MLP neurons of a small language model. Each row is named by its layer, matrix (up: input weights) and neuron, and shows model dimensions 234-297. Each number is 50 + 12 x the weight over its row's rms, rounded and kept within 0 to 99.
A block is one neuron, or neurons of one layer that tend to fire together. Before each block is what it responds to, as a language model described it from the Wikipedia text at the highest values.

Description: Plural nouns naming groups of people or human collectives, often after "the", such as members, players, citizens, students, fans, team.
L3.up67:48 31 58 68 29 30 52 46 56 66 48 28 45 69 39 63 57 55 58 29 61 55 49 43 49 42 62 30 53 55 64 45 62 57 27 57 69 48 41 47 41 41 50 53 60 40 55 67 26 79 41 49 61 70 38 32 16 69 30 46 50 51 35 39
L3.up828:42 45 48 71 46 35 62 61 50 44 61 43 69 50 35 44 76 55 39 57 71 49 45 30 53 30 69 35 56 40 18 41 41 76 37 61 44 59 48 48 58 24 45 45 51 58 55 42 40 52 62 54 46 60 39 47 43 43 41 62 47 62 70 67
L3.up1289:46 37 51 54 42 49 43 55 50 36 62 54 54 57 54 50 56 50 61 51 63 53 55 34 44 51 63 50 66 54 39 49 48 45 60 48 41 55 67 49 39 44 38 54 50 45 50 35 51 37 49 53 58 49 40 56 31 27 56 32 47 40 77 61
L3.up1320:27 24 73 41 34 50 65 44 66 41 47 71 62 27 56 30 55 68 45 45 74 68 42 41 33 39 40 56 57 38 52 31 70 59 44 41 67 52 70 69 42 45 22 62 29 56 45 42 46 46 61 71 45 41 32 54 32 31 45 39 61 37 38 82

Description: Degree words and slots just before an expected adjective, like more, most, very, "-ably", and commas between stacked adjectives ("a lively, unrepetitive").
L6.up303:46 46 41 40 46 37 51 52 49 16 36 47 32 40 74 61 39 63 60 35 44 60 10 39 61 36 36 59 48 47 67 63 35 52 68 69 40 53 59 48 44 49 56 48 52 42 45 72 37 67 47 47 64 40 48 35 49 41 27 37 37 46 31 47
L6.up774:45 70 64 50 48 47 52 59 43 63 53 62 50 60 43 40 43 51 53 39 61 46 30 59 48 29 50 43 72 65 54 52 37 43 24 45 50 73 67 58 39 50 58 51 54 51 66 41 45 60 57 59 62 41 49 48 46 52 35 37 58 42 40 41
L6.up787:34 56 44 62 58 50 66 50 56 57 52 44 64 70 54 69 47 31 73 54 59 47 63 38 60 49 51 54 76 55 51 35 55 43 35 65 37 60 27 35 57 37 50 51 29 30 53 42 83 64 52 43 38 51 43 52 67 69 51 40 47 66 74 39
L6.up1550:47 33 47 44 42 47 55 62 65 35 49 51 57 49 43 47 41 23 68 74 66 37 61 57 32 27 58 40 37 26 35 71 62 60 66 50 47 61 55 45 40 57 56 50 40 51 62 56 45 24 50 34 37 56 51 28 63 61 54 50 38 50 46 66

Description: Fires on opening pieces of split words mid-sentence (f-itness, ang-ular, sp-ear), blank spaces before years or kanji names, and table headers such as Votes.
L4.up1519:42 59 36 52 73 36 47 48 38 38 57 57 58 48 50 47 67 62 41 47 56 41 46 43 39 42 59 60 75 49 50 42 26 46 51 42 40 40 45 36 47 65 38 52 52 47 42 44 65 58 47 37 53 30 35 58 57 61 30 45 44 64 64 51

Description: Final token of town, city or region names, often a word piece ending the name, after in/of and before a comma, e.g. Lüb-eck, Pasad-ena, B-aku.
L4.up973:40 47 35 45 54 69 47 57 50 47 50 42 64 65 49 55 46 43 59 38 28 45 58 51 56 75 24 64 53 63 58 41 55 57 51 44 59 38 41 67 65 49 75 25 38 46 50 50 48 48 46 58 66 27 50 47 56 43 57 55 42 60 74 69

Description: Final tokens of adjectives, possessives or noun modifiers just before their head noun, e.g. federally listed (species), children's (actions), rookie (year).
L4.up556:48 47 40 48 57 30 55 53 27 26 43 62 59 19 55 31 37 51 62 56 66 50 34 75 26 45 80 37 35 54 68 52 50 70 38 52 51 69 52 46 30 64 31 58 50 27 53 45 50 53 29 70 64 63 50 40 55 52 60 39 40 60 46 55

Description: Final pieces of nouns for measured quantities or substances in science text (horm-one, absor-ption, aff-inity, concentration), plus injury and hardship words (suffering, wounds, spinal cord).
L6.up138:55 48 39 45 60 41 44 45 56 55 40 53 37 37 58 41 29 52 50 47 34 60 50 44 58 55 43 63 49 43 24 63 36 64 44 50 65 63 49 37 62 52 49 38 52 41 48 47 55 68 30 43 47 47 36 57 59 58 49 53 48 51 50 53
L6.up505:56 29 51 58 44 60 51 67 56 25 52 32 22 46 49 52 21 71 55 57 51 52 67 70 47 60 47 42 27 69 53 44 40 51 55 23 54 69 34 43 49 50 62 62 52 65 35 80 24 56 41 43 45 37 50 61 39 47 38 52 65 61 58 52
L6.up763:43 55 61 41 57 60 60 54 45 54 45 55 53 74 72 41 46 56 55 41 44 63 74 46 58 49 49 62 31 85 62 49 45 41 36 54 67 48 58 30 25 56 31 19 47 40 57 67 41 52 28 24 49 46 68 53 63 45 68 54 52 42 72 60
L6.up965:59 21 33 45 67 38 63 32 58 54 28 62 34 64 33 31 43 57 49 56 31 61 75 61 54 51 38 57 28 52 36 47 49 65 23 31 66 69 29 53 59 27 50 56 47 63 27 75 36 55 49 32 50 27 62 36 36 45 59 80 45 48 51 34

Description: Verbs and nouns of saying, thinking or deciding that open a reported clause, often right after the subject, such as said, stated, thought, decision.
L4.up217:38 56 45 51 41 42 58 69 71 34 55 54 45 65 49 55 40 45 46 45 35 41 63 64 62 59 40 76 58 55 26 50 62 47 34 51 35 62 49 45 57 51 53 42 60 42 41 46 32 36 49 55 63 35 57 34 33 28 42 53 56 50 44 48

Description: Fires on words that open a following clause or purpose: reporting verbs before "that" (stated, noted, arguing), infinitive "to" after intend/tried/wanted, and modals such as would.
L3.up172:41 47 30 80 42 44 59 56 57 61 37 40 56 82 66 68 72 41 47 39 40 48 64 41 55 63 62 44 55 43 42 45 39 47 64 57 63 49 44 39 45 35 75 69 53 63 34 35 25 43 44 42 57 60 50 65 69 44 36 63 55 66 65 55
L3.up689:38 45 55 51 73 60 47 75 60 34 37 69 34 64 66 58 50 53 51 72 37 58 59 60 63 77 58 39 54 50 50 46 51 49 51 66 71 47 48 51 24 50 62 26 65 53 43 58 43 52 45 36 76 51 41 45 24 37 50 53 59 55 48 32
L3.up966:46 54 55 49 64 64 48 64 38 58 55 53 31 51 35 49 56 32 44 51 34 58 50 51 57 39 65 44 52 45 73 56 58 44 55 35 53 55 25 49 39 38 58 77 40 53 53 57 60 41 68 47 56 61 49 59 56 42 48 60 58 65 44 23
L3.up1223:59 73 57 74 64 71 49 46 40 33 40 48 43 75 59 60 41 55 40 62 69 48 48 50 68 41 55 39 61 65 53 48 21 47 44 54 48 57 40 29 50 49 46 57 55 52 66 42 68 63 70 35 55 71 68 35 52 61 59 41 44 64 31 43

Description: Digits or leading spaces early in numbers within tables, lists and years, where the next digit follows a sequence, e.g. 1997–9|8, row 2|8, 19|98.
L6.up331:65 68 34 51 55 42 68 49 45 49 45 55 70 39 33 49 22 39 62 46 64 41 44 49 56 22 29 58 37 53 57 57 48 30 56 62 61 42 38 52 49 30 58 52 52 42 42 45 51 49 54 34 48 54 52 49 44 61 48 57 47 45 31 51
L6.up440:65 43 74 47 61 62 60 63 48 50 50 70 55 47 54 61 48 35 45 57 43 27 37 36 66 35 51 45 24 53 39 58 47 44 46 57 49 48 74 29 42 47 33 41 40 45 61 65 51 43 55 53 68 36 60 56 58 44 38 44 47 45 49 60
L6.up950:46 55 62 37 46 41 58 46 53 66 34 29 46 58 45 41 24 54 50 51 59 24 46 26 54 51 42 40 50 60 65 34 28 15 39 34 44 41 58 47 28 42 39 48 44 42 38 71 36 42 58 53 74 44 59 67 41 76 58 49 34 69 67 73
L6.up1642:40 44 44 38 44 46 60 40 50 49 65 60 35 53 51 65 36 60 47 49 61 45 35 32 49 44 41 47 54 50 69 33 42 41 63 55 61 56 59 17 49 38 43 51 37 48 20 46 38 42 60 59 61 43 41 40 58 51 57 54 40 71 50 46

Description: Surnames or their first piece right after a first name or initial, e.g. Matt Smith, Roy Jen(kins), Nathan Johnson, in lists and prose.
L3.up1075:35 44 51 52 41 40 36 76 59 48 46 59 69 49 62 49 44 60 50 50 59 61 51 38 39 43 49 70 25 45 50 47 54 38 55 58 47 50 50 57 42 36 69 57 27 42 35 61 52 64 61 49 64 69 44 37 55 39 69 79 47 46 65 38
L3.up1105:46 30 55 47 41 13 61 65 48 53 37 73 73 58 71 34 38 63 51 46 59 64 34 47 48 15 52 36 38 49 51 50 67 83 44 37 52 64 49 49 59 36 43 49 53 56 38 58 49 60 53 73 66 63 52 40 40 24 51 28 57 34 36 38
L3.up1285:40 59 40 47 37 72 52 72 62 53 24 54 44 50 36 76 52 76 42 52 63 68 47 55 35 52 70 35 59 63 58 28 33 31 48 37 39 57 52 48 55 54 56 37 56 56 39 58 48 69 43 46 42 66 53 58 45 29 58 58 48 43 61 41
L3.up1479:42 38 42 40 43 26 59 33 72 59 40 40 61 68 64 74 63 44 56 45 52 73 42 47 33 46 53 52 42 47 48 38 45 67 36 40 51 57 62 58 54 21 58 42 45 56 46 54 55 66 52 29 59 36 55 46 56 47 41 32 57 61 31 53

Description: Tokens that link or modify adjectives before the next descriptor, like "and" between adjectives, "more", "very", or -ly adverbs, as in "pretty and nice".
L3.up931:58 51 45 67 58 49 54 50 37 50 38 44 60 48 96 51 43 49 74 41 42 57 32 48 49 75 45 56 42 50 35 39 62 47 70 64 43 34 63 31 52 86 36 70 48 55 56 62 22 29 55 45 51 64 44 54 75 58 75 30 57 51 53 53
L3.up1196:22 37 26 68 52 47 62 38 58 25 66 51 57 38 65 42 54 36 70 62 41 32 55 60 42 49 45 51 39 42 60 50 34 45 55 60 53 48 43 63 36 52 50 51 38 34 47 31 58 42 61 49 36 46 46 52 70 51 60 34 47 60 40 40
L3.up1387:24 40 61 56 63 48 43 61 29 34 35 64 73 40 55 67 66 41 46 47 46 53 50 63 53 39 53 50 72 38 58 35 50 38 39 24 33 63 21 42 46 51 54 62 81 47 34 52 70 33 60 65 43 56 47 42 38 37 32 46 70 64 23 41
L3.up1695:56 54 21 54 32 63 46 41 43 39 46 67 40 40 58 44 47 46 64 59 40 52 34 36 34 58 26 50 61 51 27 49 46 39 60 67 51 61 38 72 60 78 35 46 45 60 56 50 71 38 38 43 47 67 41 57 52 47 62 44 61 23 55 57

Description: Final token of a direct object right after a transitive verb, typically followed by to or into, e.g. guided the Merlins, moved the family, ask me.
L6.up57:51 48 48 40 56 39 53 38 45 48 41 38 34 37 51 40 48 36 69 26 57 40 46 35 62 55 65 52 48 62 60 31 53 52 18 57 65 52 52 72 65 52 51 58 62 44 40 65 38 63 35 41 67 56 69 44 69 42 49 40 58 48 40 61
L6.up259:54 68 25 44 36 58 78 51 41 43 45 65 69 60 72 41 48 68 46 52 59 62 58 48 51 45 47 60 59 54 50 18 61 54 23 63 50 58 67 61 52 69 42 62 47 39 46 78 52 55 47 52 36 52 47 40 40 33 54 49 57 43 30 55
L6.up721:61 52 39 54 28 56 71 41 42 66 68 46 58 56 47 55 51 42 45 27 46 49 60 52 73 21 56 48 57 56 51 41 35 38 57 60 35 62 52 71 59 55 50 59 57 40 44 64 69 64 64 56 41 30 55 30 44 48 69 50 58 51 58 68
L6.up1561:62 28 54 40 50 53 65 52 45 58 51 40 58 52 53 45 55 54 52 45 62 42 38 50 45 29 63 54 51 30 37 40 13 38 35 52 61 47 44 50 54 80 53 64 60 69 27 54 69 53 38 53 52 37 58 26 63 43 39 39 53 42 34 55

Description: Function words that open a description or judgment of someone or something, like "described X as", "emphasizing its/his", "contrasted him with", "due to its".
L4.up12:33 51 35 68 30 53 36 69 40 59 43 79 46 22 69 70 43 46 47 44 71 38 52 59 41 56 55 54 59 43 56 53 64 53 49 46 51 42 55 31 27 59 57 37 57 44 32 63 33 46 50 28 72 33 38 36 45 50 51 52 50 46 26 62

Description: Two groups: field names in infobox lists and table headers (Location, Votes, ±%, Label, Position), and degree adverbs before adjectives (most popular, extremely playful, especially damaging).
L4.up83:32 64 46 54 47 37 60 28 45 36 62 64 86 70 53 52 46 31 62 53 63 39 46 25 54 12 62 42 44 43 66 28 59 42 45 33 57 67 44 45 42 55 40 36 42 57 42 47 52 61 60 59 44 35 52 45 53 45 33 43 58 49 64 55

Description: The first fragment of a word split into pieces, mostly place names and personal names, such as Craig(logy), Ed(eirnion), Ab(ellar), also common words like g(argoyles).
L6.up89:42 26 40 61 54 41 60 62 50 54 75 49 53 71 48 47 54 57 37 43 37 51 70 54 36 55 40 67 55 61 49 41 52 38 52 50 51 59 59 71 30 46 67 52 46 39 47 37 39 52 53 42 57 49 57 48 39 46 50 55 73 27 46 34
L6.up312:37 50 49 57 71 47 62 34 66 30 80 47 66 59 43 39 59 23 52 48 65 52 36 46 41 46 46 54 57 59 42 48 55 64 56 45 52 74 47 49 47 82 45 65 47 34 52 35 60 62 53 40 65 25 46 74 39 45 40 49 70 37 48 25
L6.up470:55 61 47 43 44 47 63 44 69 49 45 22 40 60 57 46 33 64 31 47 62 54 17 48 32 50 45 67 34 54 42 58 69 77 37 58 61 68 33 50 31 51 68 53 35 35 53 39 51 44 56 62 57 36 58 28 63 54 34 35 38 65 22 51
L6.up737:30 58 36 86 48 39 52 66 58 41 71 47 66 70 48 44 57 58 56 33 68 59 42 42 43 66 51 31 38 58 39 47 67 74 35 42 36 58 47 49 44 46 55 51 43 41 65 42 52 33 53 43 78 40 59 32 49 52 60 52 55 58 66 54

Description: Intensifiers and linking words that come right before an evaluative adjective in descriptions or reviews, such as most (famous), very (popular), pretty and (nice), more (conventional); weaker hits are scattered commas and function words.
L6.up110:42 58 39 33 41 44 52 51 39 39 49 49 75 53 61 57 53 31 63 57 71 42 69 61 65 68 56 47 43 69 43 43 65 51 38 44 47 62 36 30 37 61 53 62 52 70 33 38 57 61 46 46 56 43 52 44 49 30 67 40 54 45 55 41
L6.up177:34 46 50 44 68 52 53 45 36 43 37 54 51 46 53 40 32 46 76 56 44 60 35 54 32 24 67 61 51 47 62 75 43 31 43 70 68 45 46 45 50 58 46 72 69 67 58 59 46 59 42 35 75 49 68 49 47 55 61 57 59 49 33 51
L6.up240:46 30 23 39 31 52 46 58 42 51 64 76 49 33 58 31 49 61 56 64 51 36 56 49 41 59 64 48 62 40 59 44 39 50 43 46 31 33 41 42 34 54 40 49 61 62 35 47 65 36 51 41 44 40 66 57 55 48 59 43 55 36 43 44
L6.up762:33 62 66 41 46 49 58 42 73 29 41 62 46 58 55 49 50 62 61 70 39 20 75 42 40 53 36 71 41 53 66 46 53 63 55 65 55 56 50 47 46 48 34 45 48 62 47 54 78 44 39 63 45 64 42 58 54 27 63 61 29 68 46 62

Description: Fires mainly on a lone G or g that begins a split word, as in gyres, gaps, Gándara, Gobbo, with weaker hits on two, own, same.
L3.up283:47 51 48 48 41 47 36 41 56 64 46 67 48 65 31 45 72 34 46 42 43 33 54 58 57 32 50 49 36 54 41 60 63 44 26 62 55 63 70 55 45 48 51 47 44 49 44 50 57 31 56 52 47 41 48 52 34 46 49 33 56 28 62 40
L3.up996:51 27 52 37 63 61 58 68 46 33 61 51 39 49 28 65 64 43 27 34 51 59 33 54 62 57 53 38 58 62 63 49 50 58 52 58 57 65 68 39 50 59 59 54 55 54 36 64 47 47 21 49 50 41 53 52 60 31 29 46 86 46 53 55
L3.up1225:34 70 54 56 55 78 59 32 66 53 45 31 64 51 47 69 73 30 37 44 50 42 57 63 67 38 31 46 28 50 48 41 49 51 63 61 52 55 71 48 57 48 44 43 50 56 58 57 27 57 61 27 38 40 42 49 48 40 51 60 40 38 53 46
L3.up1253:38 55 53 63 48 44 45 48 34 33 44 68 68 59 57 25 55 51 57 53 71 21 55 49 48 35 50 26 54 48 63 63 56 39 57 47 49 47 56 48 31 42 44 47 57 36 52 63 36 35 49 40 50 39 31 56 49 37 57 66 43 29 76 50

Description: Adjectives or word-final pieces that modify a following noun, often after a, the or and, such as cultural, significant, regulatory.
L6.up212:50 48 27 58 42 28 29 68 47 56 07 56 48 37 58 40 44 51 51 64 43 43 54 54 31 66 66 63 62 59 55 65 65 40 41 44 53 61 46 46 26 50 38 48 51 46 44 55 26 30 33 72 41 56 47 43 35 23 44 62 35 53 57 59
L6.up465:33 60 54 55 45 37 38 59 37 41 47 56 66 31 52 46 33 60 58 77 47 52 59 50 60 56 41 59 56 60 46 57 42 37 57 43 56 43 62 49 54 20 39 44 66 27 57 58 54 55 61 76 46 28 46 58 66 24 70 27 21 44 38 37
L6.up681:36 56 60 61 50 49 49 60 55 55 23 65 49 56 64 47 36 43 64 60 58 67 38 30 52 48 74 55 31 24 43 50 44 42 42 77 40 68 43 36 50 33 32 40 48 41 66 43 58 57 52 56 29 48 56 55 73 45 28 25 62 73 51 71
L6.up1266:44 56 29 64 53 54 52 55 32 42 40 70 58 65 56 28 32 54 46 39 40 61 53 54 32 43 53 56 72 31 49 63 46 49 53 50 50 63 42 64 47 72 51 34 32 51 55 62 43 52 50 39 78 44 41 48 44 12 48 50 20 53 41 71

Description: Opening consonant pieces of words split into several tokens, such as bl in blamed/blank, F in Foo, R in Rigney, f in Unfortunately.
L3.up355:48 44 48 56 55 26 45 38 45 54 35 56 53 59 53 50 77 24 43 61 51 39 38 70 51 71 50 51 59 48 43 57 54 59 48 54 54 60 29 46 37 73 40 45 47 60 33 56 64 68 59 54 45 43 53 32 49 61 47 51 54 52 52 38
L3.up700:60 36 39 38 69 52 53 51 43 58 53 58 44 58 48 40 59 45 38 52 48 41 40 76 35 46 36 45 66 53 43 27 26 30 62 49 74 57 54 58 35 31 37 51 59 70 47 54 44 43 72 47 54 64 45 69 34 34 68 30 52 48 43 55
L3.up1215:62 50 58 50 80 47 46 37 41 50 33 58 47 45 57 77 39 38 58 43 44 46 43 58 54 67 51 54 37 44 53 24 42 50 54 42 53 60 46 47 72 56 49 76 67 47 36 54 65 57 43 45 66 50 38 48 41 51 44 39 54 41 22 29
L3.up1722:59 45 40 50 62 50 49 54 43 47 50 52 36 44 48 75 40 32 45 60 59 74 63 39 37 64 47 67 51 32 57 26 39 47 45 57 57 75 38 42 45 48 44 58 31 66 43 42 47 56 55 53 47 33 42 35 51 40 31 61 38 28 66 35

Description: Space, opening parenthesis or en dash right before a year, as in "Dream (2016)", "In May 2017", "1880–1887", "in 2011".
L3.up549:36 34 60 32 45 43 32 45 52 53 56 50 62 31 32 55 60 48 44 63 46 36 51 35 75 49 48 28 44 45 45 30 62 29 46 53 37 30 39 64 48 48 34 41 77 64 52 45 42 83 70 47 23 30 41 41 42 59 34 28 60 60 58 54
L3.up1065:42 66 61 40 64 42 45 47 46 52 73 38 56 63 49 54 51 46 52 56 68 43 60 64 55 54 51 58 49 35 51 42 30 45 42 66 58 42 76 40 47 42 59 42 58 44 43 53 56 60 62 47 63 46 33 64 30 54 31 43 54 32 57 58
L3.up1111:35 42 55 47 41 67 34 51 51 31 45 38 64 44 54 61 46 34 31 56 73 40 77 33 47 61 54 37 43 51 48 46 58 23 39 54 61 51 40 53 51 30 55 38 61 62 41 52 60 45 67 49 31 55 49 48 37 60 60 59 44 44 41 71
L3.up1509:47 30 43 51 67 52 34 41 43 66 42 59 67 63 77 52 35 60 51 38 56 60 43 48 65 35 65 55 61 35 34 58 52 42 55 74 61 48 47 38 54 62 40 48 59 62 34 34 66 47 66 64 41 44 32 58 50 51 43 44 43 45 44 33

Description: Non-final pieces inside rare proper names of people and places, as in All-red, B-ally-mena, G-ies-sen, Craig-logy, and occasionally ordinary words like sk-idd-ed.
L4.up72:41 45 48 41 54 41 44 37 35 44 51 51 39 73 52 47 54 44 43 45 49 30 56 53 54 48 49 70 30 40 61 66 63 80 30 40 40 53 34 75 52 59 40 30 51 38 25 40 56 56 30 45 66 32 58 44 32 33 48 34 59 68 42 64

Description: Fires on verbs, adjectives and nouns that take a following that- or to-clause, such as understood, unclear, determined, stated, due.
L6.up992:52 54 55 38 72 47 53 61 55 51 57 46 53 51 69 57 56 72 71 54 50 47 78 38 62 46 49 62 60 45 43 63 77 65 47 70 38 40 38 46 33 37 60 65 38 54 60 19 58 63 32 54 59 30 64 40 64 48 22 36 46 53 54 43
L6.up1346:54 63 35 49 59 62 51 56 44 59 81 31 41 53 55 51 32 73 33 36 76 63 53 57 70 62 58 44 35 34 60 62 48 53 45 73 48 51 50 65 46 58 38 49 67 44 41 35 55 60 55 40 46 45 63 51 45 45 56 54 54 42 45 45
L6.up1674:38 69 62 33 53 54 35 56 62 47 47 61 76 51 65 59 70 57 30 18 51 47 77 54 26 37 48 36 40 40 52 43 45 32 45 48 58 51 49 40 50 54 39 69 46 20 72 65 59 60 55 48 55 21 54 50 41 56 60 65 52 44 51 40
L6.up1767:20 64 47 50 49 35 63 55 48 64 61 49 54 76 56 67 63 32 62 63 48 57 57 21 73 48 55 86 66 51 47 66 55 46 56 52 35 57 59 34 47 58 56 59 52 38 50 39 53 59 48 31 52 41 53 18 58 58 33 42 61 54 61 61

Description: Single digit tokens that begin or sit inside multi-digit numbers such as years, table row indices and times, e.g. 20'1'1, '4'1, 1'8'01.
L3.up293:58 30 66 49 31 51 48 58 71 55 33 42 61 29 53 40 51 46 40 58 61 51 46 30 36 66 60 65 33 69 32 53 61 41 44 27 66 53 66 55 46 71 48 52 50 60 35 49 58 62 67 52 52 75 52 71 37 68 43 65 52 54 45 61
L3.up1082:52 55 57 55 59 55 56 63 72 69 37 44 55 38 51 53 42 35 63 26 55 30 62 55 35 57 55 44 58 47 61 52 44 46 59 51 64 34 50 42 48 59 34 50 41 52 55 73 48 44 68 50 49 41 47 51 54 51 51 64 48 37 54 62
L3.up1129:59 49 78 54 53 58 61 45 48 32 39 37 62 34 55 55 35 56 40 67 59 69 57 43 37 53 34 62 34 70 53 31 40 66 54 50 68 46 44 54 53 71 48 67 52 50 39 53 31 55 81 57 40 61 50 50 56 57 41 41 60 39 33 61
L3.up1167:56 72 47 46 46 45 43 59 59 48 61 57 51 33 49 54 41 55 70 41 55 54 38 55 45 56 53 43 45 69 65 33 41 31 45 47 48 35 91 34 45 38 39 44 40 61 46 72 53 72 44 49 38 57 50 51 72 47 60 58 43 60 31 36

Description: Later pieces or first words of proper names, mostly US town names before a state (Or-well, Fair-field, Fre-mont), also personal names (Richard, Edward, Smith).
L6.up128:43 49 32 51 63 49 47 42 40 68 53 58 48 41 64 67 39 43 63 39 47 62 64 45 47 56 23 48 54 29 60 63 67 52 33 47 54 35 45 42 64 41 44 56 41 30 64 47 65 62 66 60 35 47 58 39 51 84 35 58 53 40 51 43
L6.up247:54 63 48 27 50 52 41 52 61 74 33 54 54 43 62 32 54 62 55 53 48 64 32 41 26 46 48 47 40 52 58 52 65 70 26 38 45 36 40 60 20 43 47 40 44 44 67 53 43 36 52 60 59 53 68 30 48 44 63 57 40 60 49 37
L6.up267:54 39 49 61 45 55 54 55 47 66 40 70 60 40 66 40 37 40 41 47 46 58 33 43 48 44 55 53 62 32 41 36 67 33 56 56 62 39 46 61 26 35 17 69 46 34 27 53 61 42 52 57 34 41 49 49 48 34 55 49 49 37 36 58
L6.up1335:59 46 32 55 44 53 38 68 65 73 20 66 49 39 65 44 36 60 59 69 31 60 64 58 50 34 44 39 49 31 51 25 36 53 72 60 41 33 59 57 46 50 49 72 44 37 69 25 26 16 46 45 56 42 50 52 44 68 35 43 55 62 55 40

Description: Possessive words before a noun: pronouns like his, her, their, its, possessive 's or ', plus adjectives such as personal, parental, maternal.
L3.up301:52 33 58 44 53 36 61 54 53 59 51 36 58 50 75 51 35 61 49 63 63 38 48 52 58 68 43 33 64 80 73 48 51 54 48 53 45 55 41 51 70 61 29 51 41 40 50 41 34 34 46 72 41 38 36 45 54 57 38 32 36 53 36 63
L3.up493:38 59 49 68 49 59 56 65 56 70 69 35 55 56 53 54 46 53 47 45 52 32 31 50 48 68 66 34 66 68 63 80 64 52 46 49 54 48 53 59 58 45 22 47 63 31 35 40 43 43 32 30 49 40 50 35 54 36 64 38 47 48 67 51
L3.up954:25 50 45 53 39 55 42 23 57 58 54 52 50 46 51 39 49 27 54 43 70 46 52 56 53 35 27 38 70 65 80 51 35 58 58 39 58 46 55 52 58 47 34 46 62 63 55 60 36 37 49 66 50 38 62 19 42 69 34 49 37 62 37 69
L3.up1543:58 53 41 38 48 45 55 47 55 44 62 32 59 28 59 83 49 64 41 60 45 29 51 22 55 57 47 26 57 73 48 60 44 41 60 32 53 39 50 58 58 58 16 54 39 40 58 44 50 38 57 49 37 63 63 54 39 49 47 26 47 53 48 72

Description: Final subword pieces completing technical terms, mostly biochemistry and chemistry, such as phospholip-ase, horm-one, phosphoryl-ate; weaker hits on verbs like is or was after a noun.
L3.up181:67 37 61 64 58 60 49 65 63 58 58 57 61 48 24 49 58 52 57 43 51 47 63 48 42 56 36 50 57 64 46 58 29 52 59 49 45 63 62 66 57 43 40 36 37 55 73 59 57 51 40 70 49 54 33 49 30 61 52 56 54 66 64 42
L3.up443:62 35 31 47 74 58 55 46 76 56 60 46 58 62 35 32 39 56 55 54 41 45 80 49 42 56 47 30 28 59 53 50 45 65 43 42 51 60 52 30 58 43 51 55 40 51 34 57 24 58 53 51 46 32 59 54 55 50 45 63 34 60 57 59
L3.up1689:59 62 41 47 59 60 80 43 60 31 51 50 54 62 41 55 56 44 49 42 53 55 54 55 68 64 55 44 52 61 51 57 59 63 57 63 41 43 42 66 60 60 42 55 35 78 54 60 44 39 42 53 23 37 58 57 38 58 40 75 41 64 62 57
L3.up1749:35 47 48 42 72 65 86 50 52 43 58 46 62 53 63 55 27 52 57 47 47 52 51 35 39 51 49 56 40 48 37 46 49 44 57 60 51 57 51 48 48 62 42 66 56 54 48 38 19 48 33 64 51 62 59 47 62 66 33 53 53 34 51 50

Description: Tokens just before a year or date number: the dash in life spans like (1873–1945), the space after in, commas and month names, opening brackets.
L6.up615:52 36 44 61 48 45 31 44 44 49 62 45 52 47 51 75 57 46 54 79 56 48 38 50 63 27 48 53 47 48 51 38 47 48 57 53 41 57 44 59 33 28 48 67 42 58 45 51 48 62 53 20 65 57 47 50 55 38 44 52 59 40 59 66
L6.up752:37 44 62 34 42 41 31 42 51 47 42 71 71 56 58 36 64 44 38 47 60 44 67 78 54 40 44 29 44 53 24 26 68 50 52 48 37 51 65 49 73 46 48 54 61 41 55 71 58 66 65 37 58 52 37 50 61 66 38 36 65 34 59 58
L6.up1634:38 42 50 24 52 53 32 37 71 63 38 49 43 60 58 64 52 57 47 40 53 45 49 70 68 44 67 51 49 63 29 47 48 40 41 59 52 62 47 43 69 47 44 53 48 27 58 44 41 47 63 14 58 44 28 71 45 51 51 49 48 49 56 49
L6.up1764:74 45 68 50 48 36 34 58 62 24 41 48 52 49 35 75 40 63 55 65 53 42 54 64 46 44 45 39 61 49 43 34 36 40 43 55 47 60 46 52 63 30 30 63 55 48 50 59 56 47 49 43 48 34 49 42 09 25 52 47 35 38 35 63